config = dict(
    num_key_value_heads=4,
    vocab_size=2048,
    norm_place='pre',
    bias='all',
    init_out_by_depth=True,
    final_lr_fraction=0.0,
    max_seq_len=1024,
)
MLP neurons of a small language model. Each row is named by its layer, matrix (up: input weights; down: output weights) and neuron, and shows model dimensions 64-191. Each number is 500 + 50 x the weight over its row's rms, rounded and kept within 0 to 999. Numbers have three digits each.
A block is one neuron, or neurons of one layer that tend to fire together. Before each block is what it responds to, as a language model described it from the Wikipedia text at the highest values.

Responds to: Year numbers in dates. Leading digits of a year (201, 194, 198) after a month name, day, or "in", as in "In August 2024", "June 1942".
L6.up171:536515482411460501430447566611504610495591519428439465476544518505476520515464520508542477459598572496453509521417531543431515491524496431479542453448499409518572481420433456545542531533517507456512538434479471496587542469504467567469557451495550451497543530582509525516428459526475570513516415588495447557516417555480532461539475558491486492472423562454500437462523459462603476572495
L6.down171:443499516512597465456483544573420475520457503488597535494556413527522463518522505467474429514451475469497510500621608564556529454502536490515380507429421600443597439574538490432399489513489464579366471536525528574437538512530530501486503388418510504449471545492493520476496543558533421569506550447594406433539481431435447609490457504510400460434454468465560549461541469620532466501495
L6.up221:466470486496533516552511507445470585503610504526467492463464457459508602420500554425520442513542494447533520458553552407443504545624594450551493494553564528415486529444559532473492517458365521535530582514422483464450522518424484421490474469468512415499526477513553508536457483566556491456536521437529476528477490561521579470497475481517406492436475493516508522471544502488581437549414
L6.down221:512573400533472444510485607479470496504528554502577489428521560451532549436433524513518414468542575466400453469469567502481575499524530374626486588463549525485545460484623583448536477502516555424446526493489459437509464597489571517538457535526459579449568483505567609528560443522510491510477490557492460424497516535492601546456489499547486488509475542535555446458545516530419492470500
L6.up435:504495483396439509592492431534485475427506523398519563439454486535473459493496562539504471545459520406449560553559482473465496444499569526518500505442534481567496472420484552560558392499413614460492476451462533563571489593568553401437494393446505478520509487526493500535479497448423575535457535490511557555520465523480472479553450493492496547638430587571502499534520469522533454390490
L6.down435:518512454482447438441503540575432512467587459555567471456493510445556478471585541453521435530533589481427477450466412509612626530542484445566463559527527501520444535434516500571474538492423514480501539435512493497461495477489544474633455528534526532476461492475481511500529488570523453434439511502515486552486554541517537515534428641524519469481406497485620499451523548430487590537543
L6.up535:564397410449513439462451512471495488464544500469484485556348422482429558527511550467434438533519592455527495482591541537511512586544561426606467423523520511498496549638485567489566506484429525522491475498534534500521547498417402436462428489584512501437454504513492557492432503530469574492488518510600531481496501586510467455550542622584475476505390469471477517537513534473517498479529
L6.down535:550595544481431529540483511492538527569512591477525539466553585474529545464507466496454486497367507408434510539493504420444519468502493504527580555475496468488464448453454506534436478550502406514441467611495507546411519456545509557446460547531428514570517514448480482559511510431420450434464507431446489491598629478481453621563533470535610507619534509529509498484397589509513529491503

Responds to: Clause-subject pronouns, conjunctions. Subject pronouns opening a new clause (he, He, they, who) and clause-joining "and", plus the word-start piece "he" in heard, hearing, heir.
L4.up189:478439477459470444520509504412531545497463461489426500473534443457473441450486599537508481442588549527507639491475464556474548509516532463550547451507496517529486461463487479582495556433452495565439507521488487572450458486482497467406498527556498546526552444506449611499454522559516537497539427515511583438500586528457446516445563450516464461457624507472417610515588492632560545451520
L4.down189:492361470537395498465502439445476484439494537594500454523542550515518496471392579448478485554538571561358543480511564509602485525449493545477578503489480459536500534503562444576577550498475486439418548552527562472506527521479457524489468536547500477493561466543496551445527413532504526483487445528534470456542574533435572501504571508493451382445507522486411553580556533543531560523495
L4.up428:471340559508558484494504495485487469450533421410415502495522587389487489418511476570518450474502581502571519577413502470511544583406550452419455520429496519445544474437521412503456442441449587504454475481446430545465517464475494524450466528473514505581490472557474431422512411490443505508611521478557502431472505541584544574392489530474531497496488452534517572481574559560513555431550
L4.down428:409499500430486537472577554420449508476548517530393438492492473481430461536487460518516442443479536574467496497509441482514495552581486490569604527508505535490539478507637498497603477433522502355429531522525498506449448488484440524538518476486455488567552400516441474539560426501461476369495535524550480491582434525497561469557454517466460526406466472521519615499480493529463476536491
L4.up727:458493456461526460466483432517507482489527454451586464594492517564500442475455444504452483423465443515506488440419448397482547516547475428495486517502431543453454518525411443444524452482481599472442528577519620434534510561467459512580542454457517441574467470528544611477432513462584460514460503464470436498537556396529480496536473427513515509501575455471504440478499484558510465499535
L4.down727:454496525525518502366502462450510486436528504462616420534555472514601442506478503502465471505512554523454481485529498454501416496571446382541461462538465467479485554468566462524485366463597534462513498506479429469496509451489423419519487556432534572520506465443568652508581492402530561585525558447533523463395391547588484574457484562457499479590453479520515567430492464545439536503524
L4.up736:521519478414479477528488367467498430486588515438447440487541517445457504396495547557529492483470507499549585409520547503473560433476508435442361489593490497495467614471459445510527533549506581501498541524489547557456470467530568523486489484495445439505551472529595519505503525559587517430554449545522536482505511503485441516431372483505547376406496520590507566479517530570516488386640
L4.down736:523510497495467502599511560527455482473527547498505466459470543517547500421479480406536557556489409570488494442456514532428474526476453435598506614465514425503541498443546424491418538400481469505509532563549481353520504551526578530606568459471386563563523413532446472482436562551406493462515499572435451489514474484495444574576515556523464443475428499522505443592516543520454502467463

Responds to: Prepositions after participles. Prepositions, mostly by and in, right after a past participle or verb, introducing an agent or place: founded by, replaced by, born in.
L6.up93:506490542411602578464454455488469464528477482577462549432461559434437537488586523544521543431498485481537539417628435477499596555415496454519532392576523508398413555570528424472489467496428515478593428494594441532490489520519464449531562450487564529513501467516549566520484460492491485453511533358609511446523532571471505561436494418410500538534425412516497504415592509461512483477440
L6.down93:503421479388504528394616471441562498502484520507456451571467461391533563536502465554497462516380546578528557542450420454472479537460514499395459524585553543413442535500543516487612483416499471501578452475542519520514518429477474517492486565496505451492460521440527527553449487516530504507481459448470461481446505482504598612535530516530625593467555553504482557510505465622461452586462
L6.up376:623510442493538459489440487533498617477429520547394521484474517499527478457466506477460583498479597496483456531495564375485477607450553464442542496521527376562487467474480411410486513462552520525530596547505490507435529520435443465569483566536558462502547522523488456538533534434511538520624474416460499537547422584424540504456502556458501495461594444567503480482541563368507506506484
L6.down376:572528466456479444625517428476480428455488568439465552440476450505525529495593498432475590468579581512555519488449483548489549412442491504478508540475482494456417604580469492404552394542488491587494475555516539545477444453534570492489463550592561497524557464433505425505379634557570444568452554571456529425500492510482542526477474579541522435529594472472497589418527525570484448477534
L6.up591:452539467494445545528491513537469483402544422419495467549525441492407465444472509491441517448366537606420528441547494555498467519450529591459413549547557498594468594487518544476477524557471538526550519486523530479460489443522449473421530404513466497548557541497571446443433488559480431524488540577506384518559452589516479629529492474493547455570548508397493427516464446517560535442471
L6.down591:557504515464507473489561501491573534528581523501474568523521461474556517453573510485446533492174516631475499537463484599508493526410466511558524541492438562527564516485539434475464435422477551465543547460533448472613513496490512590507458552502549493480483495587474497505544491454423514486462432511535520481519549537376404433530520511498500457415507501481545489498460520468474594550482
L6.up678:518533527517519475452496581421489527543515462510475527560418568592506493525479476426521507447483447564501526549577486560459494487514528499570503444548463505451538513485456533523450448485462473528471408501557443398516428504582522427520491478443473407499604466560462514425504413456533531531470556477620460539533562501462513536445448481508521503548508469546453454514424440533529492454492
L6.down678:561436463544576515499558472501472522478520614406431528429496492489477564551519523480386525502580514526495502404562507486529568516473494448521542497498514560486435488527441448399590431514548467503592503542607523547464508548439511501475614566446461496513659462545489399504450508508497475526540458531486541543598525425472507514527393553517471478547484447514464555581529493592488453500528

Responds to: Subject pronoun he. The pronoun he or He as a sentence subject in Wikipedia biographies ("In 1912, he became"), plus h-initial word pieces (h in which, while, hosted; wh) and some -ed endings.
L7.up377:500518567520450456548544557436499564351532384551447387527477473624440568516443559529628465463623526477496484442462515421444489558571521469462475544537505562488440429548483464534434499485574491476422432536469518450590502493581459546542500408456441415506566485536550506490536509449464453517525555536483465537584447436543460564486520529444545508437465525443511485545514475477480579511593
L7.down377:431498604446433476484490480616513509555557551475516534480516473539504482490527501458462486416485548529481462448485485507562590549483457372519473438467516496504443445497544527627527465551561483434451546503581569526454387509435560441574453441532514523572498463536542507487509544457522460490378512506499503514502588443521500533528471483553547468519481500433498655551494453534471480506504

Responds to: Relational prepositions before names. Prepositions such as of, by, at, alongside that follow a role or relation noun and lead into a named entity, as in "daughter of", "produced by", "member of".
L4.up66:542452554489539407475466512444544468466351512490516476497496499532478439505531625512584599418560544465486537517592540427488482568593519488490417480495504506538391545451463404543505478523452510455534445525543496470485548475432551465552505560516510479470494563486505508532491420537452531539592503416564486499502559535444523518463559515500486460546543505438529493494515550514553470533483
L4.down66:459560484470563552556597515474360462531489482458432402455504458495453409514526489566543412479460494595530509489494399491507615464511582446499533474522409480435548585626542506445478524470529497449524479538420468397495513586455472556430429529414491450502422511536546532489536432448510473560472416543506462486393523494566467502509559484441547473464558452453516520530527545510478505541491
L4.up124:579592528530489445474544493564550419490447493559534455445550485478522451515474564584502408486414446470491482480531526500466463532448556468499452482565530432448535454512430406483511472438474526439539573504547503431539474530477552440521577602490566408551477514426404416446564506514468512446585482472461586545573525441480527440462603505503504550475537544478554493543632541449532569550435
L4.down124:620505557519502491487472524477442474486506503569359333484495394539565566525488549482437492481513498382596518523539485512429543601533528474554456525606493495524417447533529469475471594412507546536463454514515563534484500550525452522396478496490554487492478557484551490507593546524527471491504543477438498467488523543485631542493492539492594532479536488474416428466535495480558489523456
L4.up236:479518426502517579523494445461457417474409551462514509485486519461483403545564536579564471518433520553524618509579471560451484569437557528450579486416462496456476483532514419528490522568471501516536527563453539444464503493542506428471544461488441488461498508460470451488416473514520552365486437521608412439495563536543519520527590503469499498502567553489497503513509448441461502494474
L4.down236:515528450508558463490419519491517553478569497487555512472581491466511576455493551553478561452386581487490506456559483552529437456419487563495562503531570570469476523501428422528459428460504515570553369458465403490569548539478485581492487530522600512426440540558496533501523554432566471547455447451411524479458526475507509536526494610573578469472555540374481511491551525629445450527487
L4.up484:519602441423540517561465540458485437557523550527393493629518418477509492542496480462525434491498578525461532504504533527404467577471480554495454448567466490516432458524547541481514529578510504504441489426562469492524472433461478406504557485463545436538543459514417415379439516481429546394481509600439550492455517488550490477598483491532599478562481593474539439523584452516458589506528
L4.down484:503485437396528428446475469521474495433547575467373384603476504474558482517491553525527512449380549417592565558482491512563547467556427515500517542542514453461518468543549531391450515515499459540458531441566466552597499567529502462515508539499453579515512454561474402580503526497445482534619502501493440492470544489447518475513509424523571459510494516476556546457593483500399550596464

Responds to: Predictable phrase-continuation tokens. Function words inside fixed phrases (because of, many of, known by, such as, out of), plus opening word pieces like v in vowels, E in Eric.
L7.up159:499518493420480469443510571428406411492519532445526469569400537499447464428573428632452497451537475508450578541487445514476482594555561506532489403476541498420460482560485502526499445519441359505481411481551472532484440505573522452607584589557555488561484519500502389521469567532519564566532528542511473471561452455438523567492495471527543559460489568434567502473627518487600467466433
L7.down159:508556577485449555496539495482497500468566429485520500474571564539489452472502447511447472449410528418526581424425478498564505484437601455521499473445434517482522433452378493511505582523469440495469530478609626477560548523509477520382559535528574473517505441484542492513583625521529443470492414617478510481442498489582522515528489542455482462465553598440491566518548450546465482472438